config.toml
attn_scale = 0.125
bias = "none"
init_std_o = 0.0
lr_mult_qkv = 0.7
doc_mask = true
max_steps = 10563
MLP neurons of a small language model. Each row is named by its layer, matrix (up: input weights) and neuron, and shows model dimensions 112-207. Each number is 128 + 24 x the weight over its row's rms, rounded and kept within 0 to 255. Numbers have three digits each.
After each neuron's rows, "fires on" lists the tokens most often at its 100 highest values on Wikipedia text that the model never trained on. A number after a token or word is its count.

L2.up1097:156133166151118112130117127112126109117139119131166122141106132125133136171100106178153147128137090103103086141175125138130155133136113119125077125142149149115138134149136122144109104111128114139092166147158112116115124132144141171143118129120130149185175128152173095140152100122149133092
fires on: " T" 27, " h" 16, " | @" 11, " | L " 9, "hen" 5

L2.up1530:120129113159108145132161130154145128125167093131113128100135121084114158099104139101135106168134145072099130124139123138111124075131099087142091118111103143127125150165139159105118147155109143119098138122172116122101083121116110155145135109099123055086107123132170105176123126143110140135
fires on: "oc" 11, "ung" 10, "ip" 9, "ot" 8, " hold |  | Swing" 7, "ik" 7

L2.up142:140121150149152114093096132128126171132102155136126103113157120106143133164106162155104108161176087113136099199147142128141124129115128149123128129123096121088147160107144111091097148105132124111134142138116142144137072134146126173103129161115159142128105152152161142141137119172177127149
fires on: " He" 20, "ge" 13, "em" 7, " lead" 5, " They" 5, " Head" 4

L2.up1454:125174118129166113122163125103085102080110115094091162118138120119100120155167187137109108105103138081145122121099145132095121157103102109122103134130125134091139096137161157078182132105096106153152125125119145124091181134107102121122125140116160155119151114096124119122148151144160143126
fires on: " | +" 47, "iv" 17, "í" 6

L2.up926:140105094165157091145152093151130137118122100097104104117083140076129123168117115114115130151137129135142134119135146179095120112158134068156113097127096143129102151185142105148108110115119141122154160119128117123169133158126136113157146084159124123115148136078178101152161127081144129151
fires on: " the" 31, " ===" 24, "===" 17, "\"." 9

L6.up1516:122168128118145143148117123143119143070116125095110150140148116119094079133111104112125149067096123126192086151143127093097149149116110141134078133128143138143094151167132160161121083134125134105106111115110123113145119143120128089093159143123155123137107127120128101115127148107126119113
fires on: "\n" 75, "|" 5, " |" 4

L2.up63:129168145125106131142068121126136095146140137148075137163129146117146119144149119118147092117143116089150140080114131117126131104116115105149104092125135151126136153112100101123155166143178078128125132132141147101133159130168122142112115095141191135176166153139147164160120122091145144108
fires on: " al" 36, " U" 25, " E" 9, "fer" 6, " Castle" 4

L2.up296:120154120083117103114096118118097088145154115138144135112139115140095147143092130120109155129133154159134149115106128172144145145141108176108140158148123113158141148113147170150155125125146152154147141128116126113090152105122101126129131149121113160128116129117116103100110139140175143159
fires on: " I" 31, "iz" 15, " sub" 8, "IS" 4

L2.up1438:171093121176141128138120102109094125093124112111113129113110115102157074159120184145134097132128120150134133164130122171089117137133127149131099143123141128062123101102157137135139097152107112125132173122136159066145132136127134111107177144127111125116139144112167116145134156092140134109
fires on: "015" 13, "020" 11, "021" 11, "016" 9, "019" 4, "025" 4

L2.up988:123153136140135149116127133111104134158160147125170094135115137156117136089099110142142132158157133134155091130154180110122126127126117157141084158136102161112115089148119116131148149100154169117139125152131128136147119108145099167129120148109122151163075115122118109138132081122142145160
fires on: "ung" 26, " Kong" 11, "una" 7, "illon" 6, " died" 6, "ang" 4

L2.up292:128114150105120145150127130141090127162088138060148106133151133159154143107129143081100128148101134092116160124140150146137075173144140109124095145152138110121136148107123123103117096164152110148180150135156181164118161119147094144095124120133122122120113185083156095149108138101174150171
fires on: "ized" 20, "ified" 12, "ured" 9, "igned" 7, "iving" 7, "aining" 5

L2.up1508:151120082139147133126087153118119134100168138125110162102139118128118076118140127093153129132105069117116124144155105089101152129136120117161140125125138100131181150160130119096119100134118127133130152164114128111159130140188102149151091106134118111128168095107136120095122102155138137107
fires on: "am" 25, " Cup" 14, " De" 11, "." 9, " Stadium" 4

L2.up366:136095121136148160117099140122090159078163094094096134093131134136153091155148120137113116145088122093071123153118164139119088151135118097117153126117158156097110108099139188093153132106084159131091109135180123155081118156112163120101124074114108150093130117092136154164132118101128144128
fires on: "===" 21, "\n\n" 17, "==" 16, " hold" 4

L2.up1648:103128129111124150126140152157123160126123151157154145072114099115116142110110099132117115151110082096147141102098129121109114097118124077180085149145137185071098138102157128134145106149131109112101101168065076107100146132131110126155136130118143102120129100106106122130175134168142132135
fires on: "ab" 46, " Can" 7, " O" 7, " Ob" 6, " Ol" 5, " Tur" 4

L2.up631:129079131096184124141145120134143125133150123109054137126141182084112142145127140138157107099133132144135085122102132113143124050112124101150134188121168111177128106125133121105138119128137113167112170132159096174134130140124117111115153102101118123130171102123163105185155142117110088137
fires on: "===" 43, "==" 39

L2.up1264:171132118123092103095136145118102129085114124129123110164116106111121144166155132086141164133143100162131135130099105141133100131124075110188135145095170125131128137118158132103147129149111163163178157120148108126079127157139132075135137135112143099079088151157152142111138132172143104107
fires on: "t" 46, "hr" 8, "id" 7, "ine" 5

L2.up1055:163120115134137112107128134076100113163167114148136148148162123097125121148129127107134119111092128149128133161105100099062122154128146126125128121135108136201122137152147121149127130123121150114128149145131125126149160136138154138116142082118146132113100124109156110075121105145139146141
fires on: " un" 15, " some" 10, " O'" 9, "Over" 8, "ertain" 4, "Wh" 4

L2.up1225:136147105197117157128130136131101139148111135101089101116169147079137112127127133115135134144133111110157111161141138089088110146149122147100131086119109113158159130162128113098117137166154155125140129161126137100095125125134119135093108103126159117129154146113079130128123159163117136153
fires on: "-C" 18, "enc" 15, "-c" 13, " Belgian" 5

L2.up1527:138166115124125098161153117161151183098105127144112158073147150103102072105117127147130115140100154106104154108149150137100105072139150137126105103151143102140134123175129121125189154159162141153124124109098134091146121109070113136164094089144113123145085092148155131168131130173158162131
fires on: "  " 27, "09" 9, "07" 8, "08" 6, "ott" 6, " judg" 5

L6.up1623:146095138104128141142104145169111105105102073091090163122108108095168078185124135116105105129137136153127155083138171161132129101135117107106172121125133117152121105125142157114176134085150123157133148167123127124117102134114132088158125115067137162122162141078138121180135130113121144153
fires on: " of a" 16, " a" 11, " of the" 11, " A" 6, " the" 4, " with a" 4

L2.up1731:102112152103096138122135144147116117120141117139116134121116120073165122143143126095123087117152115085128125130139135152091133187125082146116146138135185185115121085150094127137134127146129165176172116190149127125148124129167116125109128100112139095183104103171109158097129089154173145145
fires on: " B" 63, " B." 12, " SR " 8, " US " 6, " District " 4

L6.up190:165138155113119121145106149114160161088151127097092163155131129137084127119148148120129120088162097151093111146092136139132147131103082088117097131148132103194100139153133137124101125109140094111152145146132110136147110138139112140075140130104176171151094129161134156122132156123121105156
fires on: "\n" 44, "2" 14, "; " 9, " | " 6, "3" 5

L6.up1270:153109139095123121121126075147119133139086111136122132107123154135082144104118135163107094157109120075147110186160090132109122121147106108100163136113141105153074137160096131112171127152146120130145162127120126115123145146114132116132098099141168182110105105139161110128128089142095144074
fires on: " |" 26, " very" 6, " was" 6, "ion" 5, "especially" 4, " only" 4

L2.up1833:120096095169112100132129128095120138114130119142071150085094135137120085133138143137109141106120144126143149135123172098137135127159146086119149132198124158138190139128143075082159135143142099133129108134123155116137127121137155089099077130142159148153141155104144180163138135112126143134
fires on: " A" 51, " II" 11, ": A" 6, "-A" 6, " a c" 4

L6.up1559:106156116119143136169075183126116137123117118131137137124106086156118118120133165134113125104174166161118124146111109137087128106161079142103138156133138122132156135141139150079137100107114149163104116113131118116143172123103107118140139130084128129130184097135125067163161089143120148171
fires on: " D" 13, " B" 9, " " 9, " | −" 8, " the" 7, " A" 6

L2.up612:162117159123148101138131106090125129110136104129127132143144076119105127131141115114108110151113122135163110104120164151110105130125149113120159130133183116113109137188140142124120139122165098107142155160137106104167135117148144147129075139125129100121112143180159107142135118079109117149
fires on: ", as" 13, " before" 11, " until" 10, " when" 7, ", when" 6, " when he" 5

L2.up421:149170132126145126157131110154115112083160161147159143158085162110113123154134142109087137127142164116126126146151134147128132130131096124082104116160169105115152110103114117143145167109161129149135147096183148099110062167117162098157169102122153146083129119101154147139128179101127132150
fires on: "'" 12, ", s" 10, ", " 9, " the s" 8, ", a" 8, " a s" 6

L2.up1768:123115098141129067108099140125151120095164132123137134092167105108132097133092125139086097088151125104157089132138132122124141097114099108128124155128139107117113125117136164113147138131131158162096118146106090163100138145079094131151141129068085080134146167154122071153153106157135089123
fires on: "====" 12, "'" 10, " | L " 9, "ach" 8, "10" 8, "'," 8

L6.up1976:143122152140120152122123116100126147082133152105147141132170110168097123120146145147156133120143124171127097155126129165139134163147109143125106097158129147118125140172124141126137144116091125197138143177150156127113100142157141110118138148119165146166094117079140131149151139120087170160
fires on: " | " 20, "; " 19, "0" 17, " | −" 6, " | — | —" 5, " | Final |" 4

L2.up904:162159170129135122121113136131090107107153117102132143152172132139133152175114145133150136119144149067120138126121115159133126100124121133108099122133136137161125112110154139150183157090134104130148133152169133113140112132089137093153128133102118136145102150076120109125127146132123082131
fires on: " n" 21, " the c" 11, " g" 7, " him" 7, " or" 4

L2.up1051:089136157123101140119121113169145158148116132115122144146109100126163140161136114131113128154098098118119117130130138133141088079151158121117139152117132122120111169149130094155136119156136117162106109124133113136122151146128137137162139156122151153151153148086151120138118113138130097154
fires on: " In " 37, " was" 11, "ization" 8, "980" 6, ", and in " 5, " in " 5

L6.up520:190146084142161120139130109055116111082131087106127145130158137116125133141108139120141111132107079124084149180131131123087143136133136138096110133142111131144109156133141112171117103070114139166153131166129180079130095148092156122117133137118100097142106164127152140128159142094150151117
fires on: " |" 34, "\n" 26, "2" 5, "0" 5

L6.up107:136083155154109131175121145142132095122110102119136132103130103092135080137133156139099126135088139109106151154092126191125092122147135165128082130104113157136108151149131159152103101163118146108134097163131144142094148143123109130142158082121114118110091162132132145112137105126111110156
fires on: " | " 31, "0" 18, "978" 6

L2.up692:159113149155124121150157118108131166126107134154141133142123178116102115112122135096126141091138161112167165105156101137149158123131127148138100127180144128120078116127141107134128116121152104098123143129146127144128134138151095125118126130126145109162132118122176121168101152148153116123
fires on: "." 42, "S." 7, "th |" 4

L2.up700:082123153118109126198163135124132134140100125118144113158131153093129139121121155092147185144093103105151138134151117143099092133101127101098142116155164127126105107113132084122112166156089134114118148173143116143129136100142097095176123130107161130123107075157167133107164132160084163132
fires on: " |  |" 22, "023" 10, " County" 9, " |" 7, "ay" 7, " | Ch" 5

L6.up1271:136126134128167112141149152144151156142136131117109149132148115123093089131140139163124083155121138108143153166168116145116098119112137132137117142122132112132104121098158113160110092133164154136099143101135130130105156106169123135124143135112134157092117108170149162158132190078125123137
fires on: "M" 31, "B" 8, " as" 7, "W" 7, "V" 5, "As" 5

L6.up253:133150134181123117168102113124099135152118098148108131155132096120127126128098113131131209137107148089140138131145139123109104078109128137126122165132117136152165142181126130096111117101114100111085148123170156101119114150151142142148127139115082147136091151136128131139129148125153138115
fires on: "\n" 60, " ==" 5, "ations" 4

L2.up934:127130170188109151134125190140104177084143162113149092175153120105111107114123111149094157138129084115130080166143174135094130112148110141135116135146131120085172139160118112108124136139146083125113132131122104163115118109117131092081126120141150153114082170101114085147147161149140136127
fires on: "qu" 20, " search" 9, " south" 8, "-de" 8, "stone" 7, " east" 5

L2.up1280:137101128122138115152133112147134134140144126118122106158153112141152108161111123105104164142132171166130122115117113134137142130139144088155150120116186128110142152139117121108120136088139118088140129116162180142111146154086119127119137130156142152133146122143113112152157123111104138127
fires on: "ç" 12, "ı" 10, "è" 9, "ğ" 7, " began" 7, " period" 6

L6.up1221:095147118129119160153101102121085106173129114144165137123138125119157081137094164166169109143114100139118133145121132118098119115105092128082093132134111112147181116125107150129158172154122103193126106203101143121096110139110107127102105104136133116099158088082159132130112121150096166173
fires on: "=" 14, "por" 13, "h" 13, "ina" 12, " " 6

L2.up1251:158164065155135141107120115110139125122182132129069107073135104105099140144100125123149137129154155106118123120156112149118138138117132114167094154098101117133087149127142120104135130187184105131131154114052129128160100161106144162172144145149116140083113131150127124141103143096098136113
fires on: ";" 26, " even" 7, " opening" 7, " starting" 6, ", as" 6

L2.up949:123104168134093119128159124139150120101115119194145148112135088134132111119158151160146158130132126170159153138139124134138108090132139083169124138134146162119132107111165147104163102093134158157116104144163147153113124156127115117124105142098141155106146112163137141149082101144161105125
fires on: "ing" 36, "\n\n" 16, "; G" 10, " for a" 5, "f" 5

L2.up487:108117072126127157143107158152122095134151102120119088124101132169098131187135125100117105149181120139135091138130146139136131174149133057138112116160123155147153167125155136107158086130144118108138146145085116172123136133148126127066089111148135105134084126106119140127159119136163147142
fires on: " inter" 21, " Inter" 15, " single" 9, " hybrid" 7, " cross" 7, " two" 4

L2.up1399:135127135185145106133149081144111145099116129109176102144116152124132145112112111122133164147151108144120099116113100146100115131116170092133147138122169135161111138143128097119158142157143143118147135147151122151136119113083138183136120099137142170125170164081145113172121122137124093120
fires on: "et" 17, " man" 10, " people" 9, " one" 8, "ists" 6

L2.up284:137090105146185141145122111178119155152105121136100101129163116130149149138118158135127120121157128166134123105122132108108146113122124141143149139156099113127138105152108110153131144100146099123089145110164135089141133104112107103141079145148128108155115171113144158107133127106114135138
fires on: " after" 22, " second" 15, " new" 9, "In " 9, " became" 8, " After" 8

L2.up749:185109155190123133133133064119137108151097117125125124078168147091112105165114113119094102099138103136102118180123124129115110158119082086155174125143134117118099119133098141098102147130123155145142117114107098113145113100118140126101143151130172122114147131160137118104148165133156114128
fires on: " billion" 15, "oph" 14, "iy" 7, " put" 5, "ich" 5, "]" 5

L2.up289:130146137168161166124152101113075088165139146156131135101154116161136109131102108093108102137156115106098117161170115137164125118141101140135097122118124149128140113129120191115126124099107119137168161146157127108124136105096134142161193081080152140138111145149145115113185185088137143100
fires on: "erv" 14, "-s" 12, "é" 12, "995" 11, "ograph" 8, "996" 7

L2.up1604:111161121106130105106107121150173126115142106107140187135115160136158105147106109146120108194164128138105096125127137127119166131114117086116181167089163151133151135124105151144129150112103143147122159121099134118159110145157162131167142101066119145127115094096117153110163168089144137181
fires on: "In " 50, " In " 7, "In May " 4, "On March " 4, ")===" 4

L2.up210:143145153174159141143151142131124161150158130157132084130123153117130109142114142110118113113126133116121140131141130144091178139129078138092156112155120171117148110129124124110163107106127126127133112129158134107102118130081166137097157163118109140142124142101144110099146175140128110133
fires on: " sp" 24, " j" 11, " and s" 10, ", s" 9, " the s" 8, "-s" 7

L2.up420:149156076158133168099106158148135142152113109116099180148128096121122132133150118081108114162180099152162142158066127119123148124083159119166125162114139139111185146131189123136096114136176124094149185103137089151116105149148103129172098109138136129127112123117107124165159093130117140143
fires on: "ab" 39, "im" 28, " dep" 5, "ulp" 4

L2.up1924:110174134136146129094090140146094159111119076106113170112152106137108131120104092104162172159151157128129093119102148142121174120170131156129151166095141113150106166143136125123133144111130106144118132157167138138151133130120155117112107116171167122093101164141153138142158071153147138200
fires on: " David" 13, "rad" 12, "ved" 10, " Jan" 7, " Adrian" 6, " Adam" 4

L2.up276:154160118107090134163172146144075113126143119127128133130145101127133109122145127088124133169089112150154140175134121138108102130119133117161155128135132130170177137157140150071133073093154124137191123153150127072097089199136130087105128126107128056101145145144178129133122125123111104161
fires on: "ence" 19, "16" 9, "ization" 8, " wave" 5, " temperature" 5, "ibility" 4

L2.up802:144111084087136164123083160128111114128152141051099140122137126117074141120106136165121075103130101162132128121115086131109127175106117099130150093176125149111118098127118148138160095138154149098172155106158139154110097158113102155102133109145108106128132132102148139148111130126151129100
fires on: "% |" 24, "ook" 9, "–" 8, "n" 5, "in" 5

L6.up148:159136137133124133126131136084093110085128124101113124178151114127103108116104126134135129130088101155124155143136088107150097073121128092069119123167164125154144113160142149093143137100142116137171146152140146124112133119109110139122106155112153130070098196142141102126122132140155141119
fires on: "\n" 26, "5" 8, "\"" 8, "0" 6, "3" 6

L2.up199:180130122088111110153109095142110122095123116081148137161110158126125116140105129121098109177107133109123102145129155155147140158146148132135139128095113107106126105112163109105154145112093110145104138109122132132118145114117175100157122111090117122127116162151114128151128156104114144140
fires on: "7" 50, " such" 6, "- •" 5, " former" 4

L2.up146:106138194129109145163139163109151132123165110123113152110170102128126114106119124127132112133141161158137109146103108157134139155102176133094120136113147128135119149131128133103163135165121121177130116139143132139115111136155161146138161110097144083135100131146176118119173119187134171164
fires on: " N" 34, ", N" 12, ": N" 11, " (N" 8, " National" 7

L2.up1443:152147117134134131105107096094152094134148094119123145113105160122113146147148108147132142142123099091155131115131136114104156106120124145114165119066159115114121107132101147107175079113148115117092167146116148086107158173126105090112151131159134113100163105140137116109121117157164156122
fires on: "." 46, "7" 22, " (−" 15, "6" 4

L6.up625:143132093120131104110121119116137096119154137158112155121171112148118178134154154171119163094152135111111108129134114106108123119130139136152138141126129167156199084119106171131153144152142124162099132131136122119103156150117207100164136180108118122124101090083167125144117126146098076114
fires on: "\n" 28, "–" 18, " Review" 4, "| " 4

L2.up1556:150137086111124160127142146103127152101108122144147164130178112103089162107093154135154124144125113129122114160127113142165175155117148140150147140095152143131146174104157147075145140121143138130139118134106121105135115177117111117096133094163139103126145176144142152154119129102175148158
fires on: "um" 29, "em" 14, "a" 5, "ée" 4, "ana" 4

L2.up1150:111149078104136164132107167113090062139119133129114137120092079119127175136112125150127115122122123139111139154154148134102136170119130167130099084136147179139162110099160108164162146174116137154112178100166190123113140099134155154148139115154123089138143136109134185120147126143178114144
fires on: "ed" 70, " amb" 4

L6.up1725:131157127167153116147102157108120122121141100116101130108117121158120129141092148112099181116146088164167115120198134077102132109146157110114091086125122126115124132134143121086166167116105123120139098112156104129118106121098094134097140167100113133107124149146143072134157121119156152140
fires on: "er" 30, "j" 5, "ess" 5, "t" 5, "ir" 5, "d" 5

L2.up745:131116091158129120118119147076092147128139150145092115140131100134098164157105112113172165129102067118099110135117111115123140122145125118120188147097155135127132090143173150123160141168112135105134144127126148127091090138130122113162124096133101102135155110125124097140121134142171141091
fires on: "." 85

L2.up17:113156117105149128114164113120151156105100124124105092110110059077122108127098088102098109160135163135135085111134120109098104151117095124114077143122133126137093118122119146087119133120113146082161143120111160093116079099136105125087157116098165099088127146148128093162151134152125154137
fires on: "od" 18, " year" 15, "ib" 10, " run" 4, " dep" 4, " ch" 4

L6.up1525:121160126166172158160136081074112114093147062124119159151177108167118111139067112141131127129164100123130127156106116128122149079151095133114067117125161122099138194122148100099127115124164123103134170127146159124143113139161157080111109165085095101111115136146097128153105127163136104149
fires on: "\n" 31, "  " 15, " " 11

L6.up113:101117155152135129158133096150098180056126136131154122149163108130135105118152137101116127156151081129166151106091084129120137124149162115153159174177134103102124137162101089105138127151153136127137145199119151129147099109124157091146146174146144105135093176082136094122165160095131129109
fires on: " |" 37, "\n" 29

L2.up1456:107116162161136131112108162150093099168103118098100182108144125143140097166146128148085143138154138159090107132148148124116090090118117137110089146137121180134146104100132126125124145131124106172103088120138158101150157152143132145140140145132138101133182170170156101186148121134154111125
fires on: "'" 20, " prot" 9, " Edward" 9, " Henry" 9, "age" 7, "ite" 7

L2.up921:079109124143107109069123154106150142124169106085118133110137149165125166145120129081145123134142083124164127137124149163086139096143119134126079101139139125127102125168121141160132137162102152121132154169114159109143113157149113133136104125103086126129140094128173169118140128140124113102
fires on: "os" 24, " members" 8, "ans" 8, "ats" 7, "als" 5

L6.up299:166130139126126160111140115102106144127143123120105119130128111171115110133114167074106067133131110121138134108153122145155107138134110132152098110108153112134138168131160108155140141151197120137109119142134132111125131150112154116116131146122111161081160155096165148145139170102118137112
fires on: " | " 22, "." 18, " |" 11, " br" 8, " imp" 4

L2.up458:118122122127103105129153125124120121151137112154129099106202131157152136136120132124122073113093132095134129149120120128123158156087087119114110125136150120138127070136149125129159145139107160107126140133156122139120135143101114105133161139150125132104149122141153096122122152179197170128
fires on: "le" 18, "te" 14, "e" 12, " post" 11

L2.up446:144127157107127105121181146143075145149141151121120131115167131137136115109125128118128086155114143135157126137091096119102144142088107103169110138138143095118149125098161147130161126144091086097137163132105181148140062152119132147138126137115116091171136121127119136098157124156135153139
fires on: "e" 30, "le" 24, "E" 17, "y" 8, "ite" 5

L2.up311:095132150129131132101147180130115097132119117130088128144183102139109133087119126149116146120145103158141122106123151141119153147130156138150119137137136125124106117153158118160120160096119122130082141131121135101096124136133097069124148131152187087129133103141104158104133127122106162120
fires on: "0" 23, " | " 20, " |  |" 17, " |  | " 13, " |" 6, "\n" 5

L2.up1017:062134121137137110145136164110132134093151119145103118112116080112112116135105150096128099118167183119151087085141099112078149153161101146112134136148139118132168133181151118134121136155134100159164130171118129133091152168142095130126104155141128129115119128117147110132174137155108103156
fires on: "ina" 15, "us" 9, "ius" 8, "ium" 8, "iana" 7, "um" 5

L2.up923:152109100160109106160193126130088153158181122082095124131097142097134081098133136119162122139139135159114107160154125113089124136117168104126140149150134098180151100165178135146130178140148122113159168109121115123154101118124160168157136108155139090109076137122163162110142089084158126145
fires on: "ing" 82

L6.up359:082077104107105155147099116128086112059183120117094156132137164086154094144111122134160129104157108108150118140140172108134107128120127139086092146133132114143080117098141090113140132156136159105150134090142142081107149111153121109097166107128113128068111135148128120136150190093117164164
fires on: "M" 14, "H" 10, "2" 8, "R" 6, "3" 6, "L" 6

L6.up598:113143110173093066147090133112165168129163120074136090139101115158123126146103130101111161125118156125109103140129167113131077144150172111102127167153142096144134147166104156106133145114125173133107175128101180113145078134107145171081120140159098185124133124112107133170158135160144143085
fires on: "\n" 53, " ==" 11, "\n\n" 5, " one of the" 4

L2.up2023:097110145112120136125157126136132120148100170142139168140142067120102124152114098109150143112121130163143119110157110109122092100111141096125158106168153148153168132154155146141139150100129085164157150192146135107130130125106118121131113128114108179103139140100139166157106099120148154189
fires on: "024" 23, "025" 13, "023" 8, "020" 6, "026" 6, "021" 5

L6.up1570:114101145136142126149120098098075137107152113117122109110116118148119094092103178122161109136129095109126123109120116173124142126129140130110126159141159164130140176111163143123101119159117118069175156139141103125141109131126103130093138154110137123121106143123148093126097136093174135166
fires on: "-" 24, "–" 10, " " 7, "l" 5, " M" 5, " and m" 4

L2.up613:147135122135139078107143132083141120139220127124111178133122121127146101128098106139132127139154130110156167138096130121097122078153119127101129104136156126102126097147114118099137127112162147111118160118158146134162151174129142110069170135117151112129145121098135152140124127122154146124
fires on: "s" 59, "es" 10, " As" 7, "aps" 4

L2.up1503:133121118115160137157129115136137127116095128117077158128142156130156106160145148133076141133127122114072113137121163119119138101115079098144115149115177129143126161130160088101123118136120125147135178140136140144130119144130108121106159098123129093084146113111125143119144143139105097129
fires on: " ==" 39, "==" 9, " =" 7, "J" 5

L2.up320:163141089110139185107138166125097108127147093132120100128165134095058172138145104112104110121138135131111103180067151146141141158113138057146153140117165125106151131134105141129107069148084141146112141137118120152095150103137122139080122099140123146149121131148125114161148140142103173116
fires on: "===" 76, "====" 8

L6.up966:136135189153103106171128113137105147095148118104136088143110146110130102132132102111090123126107123108169161093128094101089156146135140127060151150127144190157111107148138158119117111083099141109146143104103120112146152109136095122116131160161126168134126139117129111097146113126109140173
fires on: "\n" 43, "." 7, ") | " 4, "-" 4, "s" 4, "als" 4

L6.up1487:138115137141120120140157146115117185120178158118134148155117116092144102132094142091122157105124132154135143173098121161093095132104103134127115162168118129122140086106126159150128138113143077123151126150140132108171130178108114140130188129153100099149161140118189123163118107103123137166
fires on: "–" 32, "." 31, "on" 9

L2.up1141:127085141132086120126101135112149152141122127088141160150170120142102120091128135108125129120167104142170112121117112164091143145124142094144168130142138125140134112121140104124160172145151097134138130185120139133120117183126084111131109133142168159157153118150155166148160119142135127082
fires on: " at" 25, "ton" 10, "arl" 8, "0" 6, " Jes" 5

L2.up1747:170119115125183169129120114134150137115112093127123124101123180145125107154114124122168141140087133132154121167149130137114119090107132070112105101131143141137096106121141158110133147134168148155132152108165151123132114105158096129104091114140124150136194142128135098125159161148160124139
fires on: " great" 18, " important" 10, "ough" 8, " main" 8, "ious" 6, "ittle" 5

L6.up1477:103101101126142128117141148120172117114134171130120130121148153172156088125078122177152132136139160114150108124131106102084134103158135135118120104154132106157157127121152104110183132116128139142106167115130134166132124127134147141140141146084145133122104162133138136121108102082153107136
fires on: "s" 54, ")" 22, "ing" 7

L2.up370:198131077173178099113162113128102157117122155148076110137156120110128147178162191105112170123085125123137127165165101136115155155104170102073153133124161156108153118145169122088138130105127106108130156135132123105111093115111118096141118127104107155156130161184137132123148101134131129112
fires on: "j" 41, " to" 33, "'" 5

L2.up1857:099108114143139133151146145143083133142147088149132104131143108112138169138141101131116118121138141109089135128086157116150161159150144122128132134133132170126142160105102158116131118151131131150097139130129145148103108166155134119140123135107128140112100104140158111136172100145103151153
fires on: " re" 24, " pre" 22, " par" 15, " ret" 8, " Ret" 8, " Par" 7

L2.up1558:118098135140112153110125104142152130123143140083094110113123128133107140142162108151128150143141115134147134124120145126136128175126153138138109146181106161121142145154102107093128121113158124149093151111110091137123059140155117117142094126197175113115130137105141140114157108114116135136
fires on: "ens" 62, " Louis" 7, " As" 6, " Alb" 5, "uss" 4

L2.up1984:106166129108125154136108154138131134146116146113154119151147131133143148132162159094130140135089100072141138134114134177111131167145085117197119118192104138137115114163181129090129143148119106167138129144160114119124112134143127174106134133106117127155092183125106158095179144121127129131
fires on: "ig" 14, " level" 13, "ab" 10, " turn" 7, "C" 7

L6.up469:129105128128094108119085112148105101138130137088130155106128124075175105170112137121123128139132129119147119162114139123113091144140110109136110152111155122152114161122137137127158183134115140162186124123100093096063164176141154118132127110156132136113153140123146127167115105110119136121
fires on: "1" 32, "2" 26, "18" 4

L6.up1418:167155138102131163132111070106144138108129142129137201158132154129100140123114137168101148111149142140131105138099097112178153120127130103130107135127104128135128116108102139089137133129117122149062113124092114131119147140107115144093064165131112147144149115120111122151112117183165115101
fires on: "\n" 51, "\n\n" 11

L2.up1899:088139133147121127121148168115085128114151078101119165085152161095103113152109157127141135127138100128115087155153147108102127134112149120105124135117146151138131122109167142173151128207143119131133098156128113131081115109141133099121147115116087171110147145110149138090187174118168117136
fires on: "′" 25, " will" 10, " can" 9, " must" 6, " Qu" 6, "qu" 5

L2.up1420:116138150160125107090136148116088113141100161122112126120084164107098172134149150081112110141152093086137137151111122159119093068113154071141136100129112113128147090163160126102157152151137139141160167146131151114158165148128104181125110112170139122091097120062157169105147125163160134120
fires on: "ton" 28, "ism" 19, "erg" 10, "|---|---|---|---|" 9, "isc" 6

L6.up936:108119081166146123133145128150109118100107155063097110142121088146095151137153120112135106096184178125134134121114110151128123164147146150160118096155103151154119146152124103122166124134160134102127182140110134115130142154136181118101135172143088165148091135115133105136131160111141113134
fires on: " |" 21, "0" 10, "1" 8, "–" 7, "% |" 5

L6.up678:127136138151078117135138196135113179109146132092125121103118119134154121133097173125070102135134145126127097150155128094145148117161103137128088113125100148137179110092185121115138121153113148074152112139099113116119093169138104129105179129109155088103177176096129137127186117140159116130
fires on: "al" 36, "ap" 6, "it" 5, "b" 5, " " 4, "all" 4

L6.up1544:155093112157115137134127088152137144117154127109152126077137117126144122138113170093142085150099092131119112172095129128091147124127171114097142143183171160140125100116158117120102128143151157121119139125152135129126146122143126100135133146100135122109118155135157088116146133109151134157
fires on: " to" 35, "st" 10, "j" 5, "n" 5, "\\" 5

L2.up1987:103134126131157072113064156093132171114155102152154146113142128118107123119129117105130133147141144096152147166160139127144118167132141116161079096097122169144147123118140132128137133116166138114107153129147104132134116119153140133147136141096121136128099120105095150165140112088125098130
fires on: " only" 14, " Be" 13, "ly" 13, " Mer" 9, " U." 7